python train.py --n_layer=12 --d_model=320 --n_head=5 --n_kv_head=1 --head_dim=64 --d_mlp=832 --vocab_size=18922 --activation="swiglu" --norm="rmsnorm" --norm_place="pre" --norm_eps=1e-06 --positions="rope" --rope_base=7420.0 --rope_fraction=1.0 --qk_norm=false --attn_scale=0.125 --bias="none" --tie_embeddings=true --parallel_block=false --init="uniform" --init_std_qkv=0.0485 --init_std_o=0.0 --init_std_up=0.0485 --init_std_down=0.0 --optimizer="muon" --lr=0.0145 --beta1=0.93 --weight_decay=0.026 --lr_head=0.00712 --warmup_steps=200 --schedule="wsd" --decay_fraction=1.0 --decay_shape="linear" --final_lr_fraction=0.05 --batch_tokens=131072 --seq_len=2048 --doc_mask=true --train_tokens=548700000 --steps=4187 --dataset="wikipedia_en"
MLP neurons of a small language model. Each row is named by its layer, matrix (down: output weights) and neuron, and shows model dimensions 160-319. Each number is 500 + 50 x the weight over its row's rms, rounded and kept within 0 to 999. Numbers have three digits each. A neuron's up and down rows have the sign that makes its largest values positive.
A block is one neuron, or neurons of one layer that tend to fire together. After each block is what it responds to, as a language model described it from the Wikipedia text at the highest values.

L4.down20:512467569440513492436530461506510484482365520503454549622398506568398491487513444582512467539554455412465488578494433518518509470476467439513404537558482502514577551463577441453438478500574461595502448487524501434394440482555454452566414390503489486501575514471490509549564511574449456507452509500498503478499575401562453518514621392489539505495461534429494565554502483508439557470525479574455468492472464466431443497577431498448540490513594510513464521433485488566505516455492417
L4.down56:497442522530556450561429480512561501472635468570386543496532526563480461485456478465567555442454512442444582534443483413519506486482541497452547499539477462499449433477436479472446497517562490462471540549526530482479504498551533544583397536506494490442570401479596513451484533499498488532584477455456425524493384511483588519464517512397555557522583464434413537520411442537498452596514551492590504479466446445472537484502488541438488578573449527503474470475466479439492486547505498
L4.down526:484557484446444498467479575404452439404569528499537493528474595542440448445506549454499496441533506459450566428456538599506531526541427467517480522479557406581451471452538491440364516582468513503567574613427448446489438442549528580525492554404474672443498506502614464402462571453494533505561563507496528535525547485496480505518522456435534415516539482523511488531530518431493417546489437492556471425480495424524566482546537501512538472538478570532560507423441568444494475509456514
L4.down596:506551578506538380496571455458574441509510516510506502471519517486467380435452501555457414618536487489445466507393528503548518556526536588479472457493476491451467489478556549480518460466532472471524460552482466482447455510538466409607540519442452560539446487462416553421523507454514607446483565500509484476514555493530517440526410397459498492509522536505458434512579405526617517392638466587503499413561427437564470519477535585443500488510472487413540536499433468482598504493464454
Word right after a full subject name, mostly is/was opening an article's definition sentence, plus as in cast lists and or before alternative names.

L4.down190:527493477504479569492488428546492517552584499549438577596496542568495552422466502475502426486545509449491594540571475490538439516565524438494433552507539488530459450531566567469466483496458541526522500597493596431523513528516480544440442467453517472490494522471519529480505395427421436534521399494517517552502480491519428432520525531556452515471424463435624370481485552474493498486436511458455475429426450452490528634466438508521575416456438503469510583479508471483515582575535526
L4.down394:553521600398485498501496452473425448481419429563521481493461527491556535484513458480571590566519500510559549494551486460493388465489443548481591457450487452472499481501567541444452419550552592455565500548441475460547543420479481554521509502532500438526465480555543442521420431422438563488427565482566442501476458476400555612524524489592628485446484458451579574422503527574436589597499496431495505437540479510455437541427548498473468560549407483505532431428489433504417522579489589
L4.down501:580430525482412561516503454617504477563570506441488470559491551419484479490502504561516475464524483555488468616545522496506505480527549549540449477486507510417639562414613527514558456574439551541490664519554533450481526474517519548473430500525477408508529513440477465554459528366465482580515484467584461477456456552556516456542457537584472505503505474532576548510468544574387474446513524550561494509529504444471469521550496348550526482495434500572455549581461502479504500593487422
L4.down736:444463445450473568500401387454541498496414502475452554477499411469561467424534488529500547504597487463437573477494444562444474537511498510448472520593464506472485515453470448491490422554478484557378480472514517563447471601417416479447529531554504525454530559413451502540493462454486533456413536552556515527421535565478515429544507391541560587470399365504529522494562495575518451518409522462498476506484418419563496482526559565479452542533447501524472586567479449488420496501508484
Opening quote marks or colons that introduce a quotation or quoted term, usually after saying, remarked, concluded that, or described as.

L8.down109:484455483524523518551567526493582494526520481537434440464453433510515480508489474520459406393555380516522555442497487524388501556470416445473519398499491517501563611528518522408517531586547551550483514430497619463444535542554495556484451455582579544431404492534480574509503517516494546445532450419459625575528559494430590377452490429473486458480529513537563424586576437505473514534465530463471537494507445508454457498464469513603444618458571485480483449488473490390469496381597554
L8.down751:506498547499437455472539550593489452553524429535418492484461471546507576444510457581517557510541459480451502607559475474559535476487394489541485467547526438545434466419418475500498562560614497467583523555528503490510491523482549474492521418484519508486482488460569442440432467500464529520453482463509487486507514487516531486506541426621518505438496492538476502561465554534517539484561451567442521577618530580550481552501481550547430496478445559523508572430506524470497559496407558
Final token of job or role nouns and agency names (official, spokesman, accountant, Authority), plus column-header pipes in sports statistics tables.

L8.down274:513494446361544517517489558529494586649515450488525555464452449459556496508517492530491528500542474495506462491603482508500548549520521480537419431546553543490516517435547524474541429499552493475566467537456563422419586469469390545518541506527514531518466491530602451480480576493473515358549432520532526514512467442456423547436502495575552558528483500482499483447489516526548515538553493533519424494515525491451512544529511570505524488490584457453487509441535529524472469507516476
L8.down536:508575492433538527545525473491519520509411566499539477506434515498499525477406598566503475489469531452526519495507524646480519455469442442476386440572499503519547585579560396556549419577515517545517552496492595493507361528512548526543444414558402539545520497540524483545492454435445496390464456449491452523455397478476471485459405430548506510491551478514571429392450488558403510473459543489453515389566419551509494438460394536508518495464519525464532501538486568456566504569571507
Opening quotation marks that begin a quote after said, remarked or a colon, plus mid-sentence commas, parentheses, dashes and table dashes.

L4.down178:516473457544504496477621504499541439520530542495582568440480508512563466487535530515586510472448508515506451513467475476460430538536465524518521525567498422456434463507575487526483536490515465483482494538462498508508561447470497469521500557463489463528452526490551467493532487590510537543437502445488468485518466481562584566604547527458505490572614475466456548473563473456573558448476334613438563533570479563537513548480473549361445531538517544470496508504536441540480495463449506
L4.down180:460470506474515484514487508517516499393457562418498493424420450519428572475619473452476530516444553477480521414478507517473471479437508446542447517431509514440502469510559570539569486459535479478566435480500495545446497533557524408487513462636491554471494441439491424523518461563431561490484556574528456542539502565538498535547442542551459540396536437485418589468494545458489458531528475496461608492474494435494561450500495485509519540428488560496518574494448612423534468453611399
L4.down232:542463497525499483480467495512430492583621440593510502387492501519466338440500473458417529512514553404387454495481443458454466505518585547569538449486491555519382525561562466419489490521538435560513541506528427482522504503490494489547622395563459593514437348560578555583458574482524460454452553528539510559532452552479389545513499433476552539578549510466547550551511486543551510530578567446532519556463466454520570485491539520545481529457538453505555445567526400470491489455539488
L4.down639:465508461542557398417483474551608543547525478443431526576474454423516538451584549445577507476533556513521503570548478441444337488512494502507402479542522452526472518599477478543494577469521495434492445520444485494492434566527491487497504505540594509477451550525449509576553518500490488435501440527551546469485500482526504453498454519464454536495490597470400579633524481461408481483538462462476611478508566448472422510422469495528449495488439546429620450493558446516449428547490488
Word-piece tokens in the middle of longer words, right after a prefix and before a suffix, such as inc-red-ible, disp-ens-aries, div-est-ment.

L4.down298:535536462531541509600402462522503470568571445515517587473532476511548519423527480517464474501507406532506468495493522510553462452567438479614501476507518572437436484509421533547502573481492450529513594503496482430465422541553521645430568505555522549460524476470437593422502494460408528534547497539563492490495505469466552476454520483446560503596553499475554476401414471556582504501441526496453531500420497555534461484491499492458577528428433482562445560537595505474562548548505477
L4.down313:442515563424466513582554566569493482488475423538424476502457439498508501506490593414443457489544472520471441510399587438487459513473521449516505561560529476514475597451566469480488553439497555463636534429499489537570462484631535435582403546451601460533461567476520503566495531442417532540536562431528510383509480532454510537599484447485536588492579527507507541514488567504526535482478520587361418538514534560488491514527472514519546464482502527575527431510520451569481511492487481
L4.down500:493531525409429468486437443507470542543475476521425474533505496564445488433534531465436451524535456440506544421450482470499499483547435476525440505506562549507523521532486469482478484556453498545538502604548587520486507547588479540556497579433496428533494496482570593435514484484426456537458507485512539492489608492570589524459520449573518471460473407499537479567472495602513470445516590553538484405477394545430384543421520476442490430397395474526489516485529540529457491436508443
L4.down745:519504523509534534593486469442482427532526489512497527616398653509541552539560562504624426542499482476471427391562517513460591495389573437479490555495551486506440531521462482568606449467466504538564567444476475502482647518578492588534506508548527537473502529522484486509429470507466586506478485394478481476403525500529497399453411444442452444620478478449471505487507475569490526440503579517483419466452435493402414513514593545488502401446456510534492519553604554517574518509474500
Punctuation closing a heading, label, or clause right before new content, such as heading-closing == (Cast==, Filmography==), colons after labels (Note:, Club:), sentence-final periods and dashes.

L8.down601:481376486538552491433555377516558429516578488488474479546520519487463420480469462496440485535481481506489541504524453405591519510487597484476499443511479506505547501512589537543589464556552498508570454384475510569537496481571419449503504454585503575540467523507425428517483552554542501612470454477468488518532476441556442487497465567488464517536510460425478518445560490428419630545541525438401416452535507430469432498500474486547476573512516496416559487486489543504571448467507526
L8.down650:439559428467483507556513497416592455585484489495484529584520461553509500531440555539509517464469500536571538492445477532569470581597410506435537535490469501530615551433486600432470464521483448424562485507432495422565413504539481545568512457563596528497443499481471477531470420480430514436543452425450504491464447512491477384459481604499459479565453515482486535372476447519541472590451418425658477484482497522427544527413539451548513494493526506511446525528524500549452496526559487
Middle subword pieces inside long, rare words that are followed by a suffix, such as homog-ene-ous, parent-hes-es, idiosync-rat-ic, noct-urn-al.

L8.down728:569511525584525502515501540536512411456495484367551497502443507569454520505474501481450569545543488641542601536488436540436531478470453465535512434512480537449474500519466487471524486457454586489500467430565496480571528500484533470569402520507574484501495466561518406583504585506533528500482512412528527499508366459473458557480477572391488536517530606485526563491610510523530452492563417439497474514518453479515487569482504388498550542518571464422433408444495467467599482368561430
L8.down829:446545444556520510446481488561563489438483588542540490480439495490518539559519474446470474460513505527538483465393519528524596511559511473446452424427527476519451490522501455540559551471533537660461472512534521594532559504427439454468552532502527455478492464497485426473459491493639454480600435467422498496554477502530527586490473497473547497508579416408547489605502559481460542496478506505584487508517544501479520525574586493575472509475595433479510464517480505551528475460510524
Fires on the final period, bracket, or table pipe that closes a paragraph, list, or table row, usually before a blank line and a new == heading, e.g. "Cyprus." or "(Peru)".

L6.down152:498569541552514446568506551557538421527567514450513466517578577530490421387564490431527579469471548428474516514523458540498483531560476443569454456567540557516552476493504608483492591478527413461538503521427498478492556492382513524439537622604511515481461481532509484500473453557451563545540523468540564477515551512456519472380451487447540504537520543572464642452502609436546588558521553557474547477496520552434439423406528422500469533431498457519532443443457526454452541535408532
L6.down367:418460462495452477515460525575549523389435467491461525516452499509529504481487483566516424417599528542528526461584522479490454538533498527475494422487517514547599542461480497380452503498524516547499474499441507474460510547514505461453464453489488552478489560450537529469548540467538523538571476474512525482567560498474494629451485452551513663511387433485476541583494613479498505463472430545532587475485599405459507576534517582481531463502452407524484598651533527451517542456454564
L6.down433:504550489531478451518475541573403559499552533499514516550553590587421457481490536353555554504497505449436561467521441474452501540444557531560465500574474358593576469511499498468509490557529554522464640462534484525522492556576417515538484467451560565514460468474481558523523531474478538577501523534499483447430562489500502492456500487437557521496474484542495494509499431462508511558569485632467480519491530504588536497509470549518449581464508456525608556616442596445566469510478544
L6.down467:498456506502453437522596555482420549462472563555441517533576576534501496553478406486526501538433473492522493548472532482486510543523452472548467581508470544528544471467427499473468585495470496400524540522439539521553443367487509501501617497503457540500371475533379528505456413582471475469489480430514466492584603505479552468521498570407396582441537510450429468506630385492485615504457486457500463506435394545530464490498447507460480434539517465543502500557484469385498505507497483
L6.down525:537477464435565533523446505571497623561512439522514483502524475467470507428555474540449607511476551467465540540427481501469478436542424470536454511461536444471510600496545498464600595430457479495483468524517512552442488469513490389479367514539450554507411513470444499574508561585486487429384500555483547528602510442471564550507479559430453539494413492487526484500567443409523520491440438411486513474514419444543478467447556523583480543547498590455437466525532498460485525581539475
L6.down642:520482562528441455481536577516418486450537544491462518531491565549517514564546526466466495468507590512468576588451548536450500462470546505468524423499525400498574493503363482494473402448532480488604559508490472434507460669497532510511509421540476521498385489502458492541472546483529656464517536448310417557561497503546429487471460465442549546504517562521435448461405503445506528592487468512525569527496492505485500443508529560424516537462470380552552578563488483438544418629521469
L6.down725:480426532419482529490551537552630460475511496472511563438491513494425520505418516431454566531445497474434485533475477512533458490553494505484493476518455502529467430509577420499503507564590451567487519481542572584494509538416458441512422499549507497589554454407575483546455531616563479439467516598470427517462527515489514484576451443549519548440532489449543465526454558454479440474467516512447481568496481421541487463474416480539547508464432520474522485444545583496460454467497514
L6.down802:579560511539587505561506466406538501504500453487514522445566508495526440537569566465472507476481650431488450597488435455438463428518457515493511540493444554505528488479472491558524487528515456537493556529610507508500452381588570490515434558541506497512465554555437553524522540464468572490539524524550541449528579462520511492436489465448481484417434483481501475511467579507530488426520540515531436442492512534507457473394468499518580413486517545509492480576583432484428404403489506
Interior fragments of long words split into several tokens, completed by a suffix next, such as ev-ol-ving, incap-ac-itate, con-stra-ined.

L4.down104:439492490422496487561469456497515582572532508531472521544552464482490485468527546517582542425559514454483473537464518467539503534552548512582451477498477485484548432459540535420403543544480501514553564545576533549485516486602513543525588598422471451469492522532556494494517548392423485471503578446498471468460535442470443533492518478523464579462538419477475454451419507475501490417555541503497522483515544475444583513475423514470506543564358514539484572411555545546421579454432540
L4.down106:507480548462482380489436457501508555544466471518463506552510445488455503476525477484632496501463510471557447505521553522540466535586501530570487453471487511595493557403555513526474523454427493447538384496609513563536503451492525514515480479422459476427427577566441583501461495443479494569476487441455454587519444584522504517454533527531493495531526654478456460409475580488387521474488577475485476507484509469566439415479432448490505436444481598498454506509466469450557501509458485
L4.down372:497453529508420531549542427519474429566458549531383472590502598443456438420517438468500525455521489430543527498548531554393530430556523529480520504504465454438535420502560635509418546409451605474503437548477609495516573453497480560520576494530454446501461484658515491502454564422456545562431570509550537485423455518478419555509482514491463587490536583524484500496528496558569549430526531487518448481562502562409522505489560489542507460499391480518441554538520496611489496485534501
L4.down443:466495482517409554495546520534506538511543485477420501482438470514499472399532567494566449508520545467431617613586476529459502452472492483519577479496516488477532472514486421400529567512501562505434462536503468531500506571427554507552577454508417518458471518505539532413447499531509509492459529456495499377470470561557502474528482511476526405516608508555478440558538491436570535525427499578454504600505581490459451443486516524433505565475593570491489604433484492529468596417512490
Paragraph-ending tokens that contain a double line break, such as a period, quote or parenthesis plus a blank line, often right before a new section heading or new paragraph in Wikipedia articles.

L6.down27:457447445546466539504485490398547477482519517568518569512511524496505479554515517594522543510533477424464520477451483541558509483489419407492412514513546514510599606550430508569502521488501566531575556479542398504502511442473502482419518476466459469511590529505534575511502429436526520493489494533454542406487527506533532521526474413568493437545584427458472466514518462493409570550444442537426490498530486423507457497464494526433501559538597474455609527443537522514487594466487513
L6.down41:487536485390475526477540511510448592546536500555488498455528505529478455417504517515528512514558448404463488529475497508535463511530483447561443520498466562503577443452579519493474474487445472480572513533457495451429484433608495521534538546463461462480537518477533551512551467479409557490505542453518503468488501487467497499525484460570538518440533489488470488457457527535486527474494494504514496468490585526493464505448386488484450574546418513550490604498502556471434563446479499
L6.down97:511478521468396538474500544492528513602402567507499509490611439461491469518458597485466514491428549505472460530484467506539583439573443435508503523502442604470473453488463455490508472532488484542425505547408435441497447464473434483553449511493563576537513540560474493499584434461405530405483533447520453482516475448516458485456423648505414478467523557521571476506383496488461407459513537480580620501479510420475497507518505582375503462548497566446502568595439535449414535581441449
L6.down148:451576508407488525433466553541528525509501476475472506514507475431477533404530514578540404503533561576456585528600488505524539473578568547503523524569472441472500511465521493423516470457543495450527555548430545467528527537471465555602463414489499564536531421555568537534562493506611496526466486451474470548531449487518622462536528516470429576454444472482549450477546513605450455435478562513550510483428520496411521576504441489501515452546427475409547413485529545503471559496625484
L6.down571:481553476519428463475633597412532493538506511465509447494439636507520474479462513581551500555486511509438585500473551571443557582418521574441496562487506482535542562525528563476570435561547542472538571471493514486441493458536552489458496470448454523456498477466425524557539489543433444455455477492520554442535488500469518565370543512568515513596514403506539432497569498478487517413458499482511498389550501575444495502592546547459460469511471476510563484520524525528411476533555567
L6.down668:450510488513452504508530509513472491432465478587466409460459458369539491487515536504542421502521545428447424591520544460453541463435563500569493456532561477504521539410523526524464541513478487507550560487474460521461594441513515425503489517470456522430427526461574569390510511453516606499510511426500554487584539565525513544533451475499511454540532504461505555547485483513487572565428480569530574553488537451501501418490515522502524531510445555555574530477415535525492593567471474
L6.down723:484456502553528526489462559545402562483553528582460508574471597497526496525526527606484515530493480448442464557502465550409398520551583439576420569511574466611536497522457473509430502473533490497526587461435502521451508515482453546463535502492482520433400548475516535513448514493455601511539545464409489540532450540439512542534494524463489598502495458466464546487504507459561507558401512593519545532509573422516493482513512587474586496505454454502482630509508532529494534511461450
L6.down733:526493474438552521566416486557585468549505470513554585498558405507461523480498607551544440432502577458511475593534508472604533472501579583483562505551496557514469491558500544465463507477489431348497554481457449453544499546539595552407533452541526478484464502458523531555485529538505497450559413479569589494503597457494487552458487437490498478456519504468572431482495434434497469525464511451473425513589456493541604527453479570529487437559547527449581550449475536526516486477465550
Fires on the final token of a paragraph, list or table, usually a period or table bar followed by a blank line, before a new paragraph or == heading.

L6.down103:419527463464543511503517407405455455548449542481450536486606475526483482454535505437500549542461524473511516451431454540587468444431557461480529394504466510532547484510523429439434411518427420534529537522505442507478513441502548515484488459485525579623582523533518456499556456501512579484478511567544482461524487471576492467558429531408434434482473550478440540554454543533391493441368520501503494524466490456544484436442505426485571581531530478456567554490509532568524585560394526
L6.down303:521452443510470488512579525396538470529542523487505560463421567510556520463387478503564525519509438474522565553507533583516557625530443443640437513375524438387490439506594451451543579444422466519520513430335517537576414524545470524546517495500501444446509509640541529409511404541489519423546482414460486471540463592482486410489528439548520471499536464524451545490472454518519587546488482507587535450448620563503477602547446460496531492439519474551518518479481499481537506532538493
L6.down362:442500497484400484543490608481497516424466465495518425482528476505562484462498481539487598522519469449422416479536545464463548538542419499508399457520494569489528534542445445546496595453563484487530594491472589440512505547486522481562558557368529525440431482555467551544462492458478432520474564579491436512532491533494576622573491449411517516575517604481543433489603441634491553582509588536358446488475510547541436496531563457525493473612524536546508540539513558535452455552521378
L6.down474:610486497505446497529517501472543466439543488410482503530508434541495544495422541482510548509446510485449545455413469483533474535450454426492520449440474450450546436416521468511438463671470557504483470543560506498403491585458449522441478523557407506522458475507514501409537485537477552473456504577447505461440565512583459514513414583545571519593607500528595460515489533478458372449438553454449414538599513474477424604469525524535465523537527467432473460449470463497549462520425474
L6.down500:541371420537455521343603490503494572501433506551513556484486406478491497560474463486471454497546553537432532553531457487564449443527503467534454401511471454467483434403474558481459517472475545404583465476540442498575460537472523544516508489484547513523549468454538532427462419448447498595410505517449406488520512497551504529417398570506520512486520486485420554404526552422452478527551456614503427448449502500483488413439487531561472539552508489418551465429546538452493505582519529
L6.down507:461427488417420534522544570489554436469581543435521498453543560540471373465411499509547480512520469491487556497497451480544511499570378506516457479511494420416554501462592583495583559492381569508442561588507531484439524554438522514493495493471476513531520570517506525511558397502479529544505428526527511460473529529485555459529448453521533412574567571482492417389443487604513466561436508494525508441551483565593402530473503509531480528536432495580547479417539513568545468559537500
L6.down672:534466574535496521478552543363502539643435503515474452442518531470521554458507427441474415509475538411507470476501502454502408558476523445559483539486579569457432556500541492491597496591613516424501527592536481462426535592546552528485452517477506553504528492493474566480485558528474606489527489616493503468439536504557606534518510546499490421564499471498416604505500474516548554468467515537411447373444513538418486552524422512430523526483474512496429516537558519482496516499548450
L6.down720:550468497533523532438472518491470468517494566457514552493488591468563506538585571444455547524447499475476433440517442517482458466554500493577487488629494590509432596531455426528449474376565544498512506521534451517503502510499513532565481454530571485445566521456476553525471382474462513579436480513494441462427513389570485486318470534487528486460489514502576494520510418576509491504519464428553564488532382550489515534556618449539504505499562518532486506490530587716627535516569481
Token that closes a multi-word league, cup or institution name, often the following table separator, e.g. League One |, UEFA Cup, Film Festival.

L6.down43:523429566497467531421534526542491474456499488495418527546385435379461464463524551515475443386428542496526452461497554509387574559544460548523553459493519547399452441531513596462476516547450351531454617542408442431430510478513456530481525439513533435419512501544467454529554499475587433499507523409460567517507552477412524456496558449528415543531550513591517507485535502504515386489486517483572470534453511475452568542418564493439495479516536529427444472553556585510428422464442545
L6.down351:422426490514460571456520550516463519497388469470552523575473506454518554494476373530470539588446491495539489504466497551499433530547530466429430496531510522420548515573432409440477551466494496433525545532603515446489528502481519458439569562488473499425485371560510453452485496549537485528629648509521418587432494565460393486499549462532509539479427482535501534528533437551419453431429573468611486472461426521471483511478551466416511444458447516531478443569518467448478504507482466
L6.down529:547491451427589441587484416487566511531440472448459547464481474501581555432533476509568544527502500631553511514430548583381462495514487558568426512558610470468463461502532376502576400548461495550577580522481527418471513491485518479556415467623487517521483574415542545517503493455463565506599475572443387516569496557445488501512493481514566582490515398386522586508407558534530507498538482495553480527444504551460398506476553480457577576393426525432582456423498463491554480521510500
L6.down588:572511461503540420480462482497545532522552492480519520519582466406469510608534423475602524483515507520562570520469484553440494537433563448518457502517624536466489498542522476540459595563401504491524559576514481444450510408596443488446378507514511515500464565479486471473462508503426481434603493634536510518590552496401435525551555538528507577507467510465499539448427614484485505578483497528509455573556468576476453498395401478386598585608448418510567506492600491566510470516462578
L6.down589:570495491557569502521541467420438541465447508565503528543395557437561471556483543460566483508505534481427463515503551431522504490495463494543461510490549468468499507456590546477513574508451443497573494471443505397436452515530567425572504490476543503397456579444440478412471525438515461519557554512506472475462500492488422494543438426503492548458446391493480472434495520448435600510459438502518522512579400481538465467497508495621436577448486478527486563487443498515539554508490537
L6.down666:510522553521529434512449468475578492537487526532526546455501449498489540490644523516492425546496504458450533503504521496431586535407577470513499528440448540527518557458529482432399536480573396524529512468488424521513509538616366519566485496516398528445567439551525469523459490535422369445497479438580467444577538502554492451516563540615457497454465471464440522521587595503503428526517454545524531457552499517502477471549473526550462498454450496487557628478420460438445484558457621
L6.down736:526495475511517501482516472508498503444487476419553559566548558487452481609559420489564486494464564528466506523522508471598476497493461472420505567462552537545515522576508545534553533608406468498491536448592463494397546533510515450493467537481445499617502447426527506470506490473465495496462533526556584577697547517472456497495479456517527531528517501514518484474486558479504422507544533378577536448520453562544323512496573476479480452493402517556573501548425493478523457590530519
L6.down764:494520478554482459535402526508354543510557502517449431450559470459465466494534487535436514438540494580442393479535535489474476522473382480520571527526506534422418490517524518519437564539490519558491687490538476459606560417455527474450453476494404467419458469469505395565486452428493496477531487482539502498433471500461477519591545485549532555547476433628516559427495520486532509604480400508545508567473524516486474594495568502477442518525549429525541531479516531522454514520525500
Subject pronouns starting a clause, especially I inside quoted speech, plus he or she after "that" or a comma, as in "I don't try to kid people".